Part of a small language model's weights: 6 heads of 64.
MLP neurons of a small language model. Each row is named by its layer, matrix (up: input weights; down: output weights) and neuron, and shows model dimensions 176-367. Each number is 128 + 24 x the weight over its row's rms, rounded and kept within 0 to 255. Numbers have three digits each.
After each neuron's rows, "fires on" lists the tokens most often at its 100 highest values on Wikipedia text that the model never trained on.

L2.up1168:091121114175141151141131087106111124155119138170112143147158110152115138155129085127143075126108118126086130136131134131139126093113128125151117131136100152100141126138150125129122117121059105134111105141145134165111135146124128136095100113088134101145158143142102137125104143080137100153120134144092139123142108132138091095103109159141127146123130155163109120142097147103151143128126167083146077144158101113116119114113132153139132112081122093099092157157118109145117129095084131133151169099135108161165124143135125169091184130108090115147146140153091154143131155144090101126
L2.down1168:120107149170135149143108116055101078166118099152143140161098116137111128118136146125126112167125132161146161127189094126168144114114150141162130147089100079155158131135107105176122113093117140120088140102080094121070135164121131146149124137151172124144166138130111122164111108153149106096094101115132126150115133161119140113114116139129120138156096078124140115119105155148094133147139141094112135102152102116127120134094083113102145137141149125119119133133164157128092114111117142132130136138133099148127111132145117148087148185085151120139218142099065085171172132132112146140
fires on: " For", " for", " pri", "or", "ott", "ic"

L2.up637:140127098097084145139142113113149082148108144140131079160108154144112096136097093130123141118125176144140134189141131115107133131108145164115096125133128134137130130115169136118128106088128116139132158131161128117100141111151138143143120156084141096150101171099124168139182132110119092126151145079145133107143143121098099144154065126144163146111065128157093109145108150158106121149121164102113088171115185150135147110142139132142176085159155108151153129130142166176088146148147126115131116105130148106171126159157115109128108086134139155121140121133105098128134121102137130112
L2.down637:120118132155086106136124159114134147153150111155107121140128119114110118106114120155148107105187110075134114118151113087112139090161127123083131128147143119120127146135091149095113163144110128066131140173112120125120105128134125155125122177162080114164121114149146119156134126121125165133105098097173145117108162087133079114122120127124137107165089111122108105106121151136188119162150131109137099125162131107128157151125125143133126104149133145103063139102148122155149131097156104119140120112146142126094129151118114130116144140142187124090168140112202175121104145162127142119
fires on: "et", " 2", "r", "ore", "e", "f"

L2.up292:120107143132103097161169119139159071117121118134157153130134085134132151144126112107119132074079163103140137090156096135132113171161099154136142179162141099156158158155142103124095079144102080130174115121079123143122140173135113167147151123132146143115155098128126156136090137146157091181111116151085125122155107113112152124155163143153110139133121126125107134137095098116078154124105100119158127119119110108130134110160144101126129114078158120147104136145154141155145167140122111124108152142095108129109128130167112119137155103149116075176141139145105143128091140104114114146
L2.down292:130146125117094149132092107141109093128102145157132118172125110167091107141099136126089107113169132163154185114146129130142157148153168151125092156060165093148162157149146140110120124131127165150143139157103180135118121125128112128148132162136131126183121098081110105140096102105159136147110159198105161133169145122137098089121150151152125118102090115139152126140118073116118118151163141129085108109131150117126132127152137128109128105120087127110146146101123137126124133142127055101118157117135137157110105106104148109131094108117142122141150156148119170136082129101131131155
fires on: "or", " For", " for", "for"

L2.up847:115089093192161129122119082128141137120088162127123119092192139106116117158087105109153123159128125170169122161108144162137149158107121122136161139121088099139121156126114165093167140070135165108122142156130100154126119128134159109147147129110171123127094161128152095119105159107134108132121173123135124168135124121119092112092071117151142127121108146112120113122145119107140160146121092149121090103099137125113125150161146185085103141148130137106129125135105137097104083142115104129130098124144132158105153130122117144089152135158148085093107144132155131137098151123157122152
L2.down847:079084139139115134103126133122100142137105141117134139125152082133084132144112129143140141153119102130109101142117111109134128119147132125170131147143155104090161114119126122182125141147097108135180105113145122114119140154124102085132123153101131098105147147126122104140181115140081166084162137097146104086124136113118177126109125150138141127110179116108185139149136186146111140126166169128095131148100120125113115127132123159152145159124119136123103170113142136086125118095117098158145117176117079148145137078131115101149161104169119095138131110155156091153127113121176125141
fires on: " st", "h", "le", "g", "il", "af"

L2.up540:104137113079139130123172143115115124123185172128116140139144119174143115103122101117093161123116155134139134125115106153170125148148136107161111158170096130152137092086132170141171105105077137184121128120127113127073078125103136153148135129104065130107117132134123149134133128088161157148142152094142111160091086145152138155127115121105143138136146163164108128147116149135139093121155140098106153128100105131139117123204078113146122132181127119136146136153136132135140107121124147131106103129154126128107127177133114118145119132141119137163113108152100130109112102161154118127
L2.down540:122116117164148141145137128114107126147139109135114137086153146113137158112113103123115127122111143115126084143158129163125087111137123080109172121074128094113091126112120156079124132170168130159124115116111115107123117123095114048146150112120145061117125156134139132109136145145098128110139170142126113140177149142129098084122126132173126161116133118103133085124108124110111159179140141114153111099103133156103131147092185156103096166095111115128130126144157093121095088117166113156189124124157126174126115083132146121125148134089163130100154146124142124134132111092131112123
fires on: ":", "ing", "m", "ten", " of", "s"

L2.up1256:153102171102112097112115141126100150111121149105128100139133125126092128122137131114118158172102153168127153150108121140099113102146163110129129149180114126140167139115131144092120146099126126102101137116111136162146162155104146099122144113152138096101108136168116162138069097090112172115116115129137114114131132155122117094111130140122147084078098118134163119132134103112142132117170082106146129122118159159141133130096103111127147166087136129101106155144110106149128147104131150149161143091139103104153146151091099149142113154149125120178146108134125157114148120127139117062
L2.down1256:143139106150149147103167166170117136124099113137118155129106126116180122168119173113122128106155106100128097152135152142124113130082145126117085123128121164092117135144113169162118130153137152115122179155129092105150152107180117084149145146133145147120146087134146157136105146120156092095120109081122141116110100092160107181117131164159165127139145114136115086126112111137096126116125108152106121160112134088121128129125128153118111114138108147153087155118137146114112107134114104178128135157119119145131136131145122102117101139157114146080099102149130089157110085173119120196
fires on: "h", "he", "an", " Che"

L2.up293:124108134131171159151098141154117111108118130153142125123122139119140133133139107126122110163124101090140173126109107121166166139117128132116126146086105106082145139131118105118086113136096085125158115151119124132146150150158108166153125126128128102191125132146136097112095072085102141135130134150134110118122109155126124128169135112110127168169151130100126158126132159119112137151120096097113099139170150114119156147140123124069122117180144170110134140123137131102150146105128110103124126098179084099124116161108150116122142140142130122128130113116134111078106094125125124093
L2.down293:120125097094146133129115137103129142106126151167183172102147106106154128149148152130160115114128121145113107165162178125151156134103151169110099105121133110110146151144133138162149101097147121146148115169096174118149122154132149139179137134148098084135124088109137157087135114147152153119144109099103144099125124153118155090127114132105139165112120144120174146136123174121102121119165122119135152154154162135051144128152118149106174172084119117149117110132144163091124105078086113133113123129139100103138172127104140107134134125114127117118124131126158079138112134152163147130
fires on: " Z", "az", "ik", " z", "Z", " writ"

L2.up780:113104173127104112118191105144132138130129136144157129126132168149077150122163089114113137165135167141149154124202124099097145139132161169123127157126105099101164102126111111118130192113130152132153149105098129125077141125120137085138138170148152140140112112105135125113120154130100164131093172106157112115160119117098098113145104108144110125199102112103162072136111125149159126109110085163151155132144073128206154127144129117167125152106104108173095104102119102072165132108153142131087110110160128142116108115106072148122126128142106127117117148122129140131169146120128112150
L2.down780:141197152151127097106155138156097086140088128120117153123115096131095116127131086145092072152143151126104139140167174136112149108136136159169117156122142138178131143125165129136176142112099134119137150147160132107083109125136127119129117134110105149105109127114121095092127197122115099133158144103111093077116112127152115151124155113148123142132126120136132131128092128104126099109114119132149150164104116116100152147095104128095115135144134131118163158108154148088129119176096110171115095138143115124122107118122130103108165118142086147113107151145181164125120116119125118147
fires on: "ay", " do", "fer", "et", "ey"

L2.up423:133098147148118150133155136130097144102148107171142116130153067156116120152150164130140091125108124152139097105136061136144121138117184115128157113108098173126148137154161103132116121112167160131089120112087139138150110141107093140133153171093140076155130114131125140169131121145117181138098093133132145152125141111135101127160143152110148126140145149157109142107133112113136161136131121109128132160142095124139125087145143117165128115100098097132133152107140173069079118142155152116148152112121114147121122152098082101122117122153140157142189127143088137108122179071123108126
L2.down423:163101100190167122143098101125115114162123142122124111098172105116126169150117129086105110130143126139158156125143139096078174086120111115117114086149161111130105142130127174099134096141136106107171120097134141105100160129142144179103114147136167103128122125118106126119124156167125159132113117138106151084146099147131144080137147110142106148104232103128141149165109110137146155136186112128106117117113119182143086143148128102141131140135136108122145159143170180123110141141143134094096112134107127137136119098125116128147177131131103072141110128142115116083129126114149124114
fires on: " fin", ":", "ue", " 4", "ether"

L2.up598:147111192113123088142118131143121100112160149078122113122154151127132172137130098116103106136118071144141151110149079146150133123113100093128152124094114137145165137167142133128156147093080111105090149071118172154142097112145151144091122128087129098118120124163116129091149101099128127112137107095124151125138109161166121118110108117073103124170140153153119154130114133181129123140197126126143153109133106148086111126141112175121088111076085117122152093154107131107118131122119122150092116160148067100096096134133112143119089131152111136116126084130122140109133131131162128158
L2.down598:157111117147099131151137114118159124130095139124124193089158116094084131149072165132125124144132147110136124138147115158143102120114138103104154143178077146145142129150084133153104122167148102099150138105110111074104150082156143133132099148137098175124104135146125142158137110181138155070079173095081110129142110135086110119094099141124103119126148132116140109103157158135110136136081115161130136150138120136162165150096172118099115092142149152108107132107122139141144129120143120137140117138135139140146163142102158106131130124119106131165127112141129138117120105147124108101
fires on: "-", ":", " of", "red"

L2.up1488:109164119095104172120112103137062131104108126105127089071109099129154116140141125124100115090119108163126133095144175133150128129122134111125092101137149103082123148128090103150115135111146160125152152100069070146118150135136139113138126141152101083134106141154120155101136165125106107092107090129106139144189157101130141112118131151135102141173125121096134138166113162108124134081147161099162100129134102153136110126119126126114133087135128096206153127125094152108129126132144160079119152105104143156115117167132123114101173136159117090134123137131128163130143152094122128115
L2.down1488:127123143146109124151117134102131104117128177121165180070124117113090127121153127137085129176109091069103134156100177141091081129178138145100141118125086066109141170123119139195142138124089092159078152156148106167149157117151106151110141076158117127096170152149076137103106106142158115125100135128092081114166128091131180117140144167093110130104117098151124151107139156116102133145143127148135087120155151103135128146139139116107155091201132128152140136116122107141096135059150127131142146133140138139131146110135119136113124079093131139147102138134152114099107130122115120114
fires on: " on", " On", " by", " By", "or", "on"

L2.up512:124154091134119159116132061158107145128140127104072098125125117147147135149093167066148158125116126136163124183163177143084145145104128138085156147121153102134119121139077156146087150088148118111106138133099163112144105122143092135155135142124135128101130156080150174082125144100111100101142141169089137183131070140144135106142116118128122094146182151117134155115089111162115133100098132088157141113135123129122115117098138129135129133114158128103149109137158133136112106128092135124136074158132137143137107152165130183121114074129113126090118148099143117149146179167144118145
L2.down512:146147117119176120117146135118133122119125141108120132144151128167137144134138117148117126116150140148108079091124120133108157128149075156135167118089142156113142150092150109124171122110171121114147116129137164142146123102108097104134123101134069148133096109112186110097162126140103114108140107122129144119113147142111158091103113142115129137138111113105121063125155150154182107157153119129100108131108106105136134119140155126161104161140127139089145126139140131172096153127156100104149131166118127106141146122138115113086147079103136144110130105175186110106106114163111103157
fires on: "ind", "ell", "est", "um", "arm", "ose"

L2.up437:173101098125103138119150179107103133100153102077113104114158129115123115137140141113124158138140139124138103133106154142145119183102122093129103146104120127191104150159141094108151122106157109131130108148123088067146097098139148142128085158041133161123122103110119113107120101123191113091077144099141157112102154139112146124174144153169132133092122145122149121152162181143109126156120157135122153080125140142145119166103124145129107148151133143137142147140092129114111147125095138114092109120122137135150121114125106076118081086076126140130153128144156112132170117120129135106
L2.down437:141122122158135089112128156159160138135159165148135151106136134132095133122156111171169136115130152123086138140156055128104149128121116131148142146175116135071161137136101105078111122144142087135137155171123133120128144140081062105104110158152153153111114122135108143101107132129115124120150134152131092158149147110129110175130121138077130115110162118140114136092152069180179145103148123138107102178136128096138086111155140081128145119097108160090131171076171144118135107120165126144102136125143160076061126173125142128132130128122130108125104067117094138094138141091114116135
fires on: "00", "6", "0", "8", "2", "3"

L2.up1337:145145135122099100162087116138131129106100143149113125095116110108127129105148154081118184173131160215148144131155133134125118094118172130117139114107144115145139103149131126180115117109113119130137126144167121110109116126130107147122072090139165148128102132158123084124126122127137123124144111148101142136104143128109108134114129129105090104154157121151116131111128147181105103067120086120198160083149166138149149119118137126115141133113079117128115074124091114179108071116129139141126142142138113177131127131119094160077105121119131137123126104136131143092157116161131147109
L2.down1337:127111152090133106146151134121140146137159072130123137090128108129101143109156065114103140105136141137151168125165113111086130140161072130133113163147170121091126126091092105140096152092151129172180097140118141109133153105189185129112141130113103125079155129154117117115083134144095163081131141116142159133166126107143119085159146134112139141144150130147080110114079135130125115167138144120106109147135135114119088144093110164107150149111168089154134126045158117142192133141106091160131127149123114112156133123147114095146146119154119128141143106153122125150129141101111135133
fires on: " him", " arch", " U.S.", " Date", " USA", "G"

L2.up306:122103149119105129102135125133123078171128137096133115082110150173125101143130092128163107121131127126091120126135094101156117117169125125110135129159093130135132148148134149157102121115101148077121082127138153083148122125161144129132103109137130134094110160135111174159079145076097054112105151128113133082128151109120169128143139063151142110126115116131152149139107153170087149160107179162156124128179084128129124119115094169126123160143135175116116160176127058121153139082125132125115112120145130171175138159137127161143099146096124126106082159139157155126099126129133130132
L2.down306:112155135143118128149109129134164121119149115126127121152122144128101111117132146221064132119124107102106153093086135128127140129135113122128116157128126148067145122119129144116111133169144108082105130181143148121128120116152131117144136118131105135124091164133062155148112052149142109112138171097155180171147129142120120106119133153096126123131096103120147148108089135113174135102127112125192131123119123135143134147153132154128105096144171103142137120148093136173102108151120111112118129134129118133139145105136135089171114146115122138110192149119165113120157123109126155144
fires on: " F", " Cup", " Award", "ound", " of"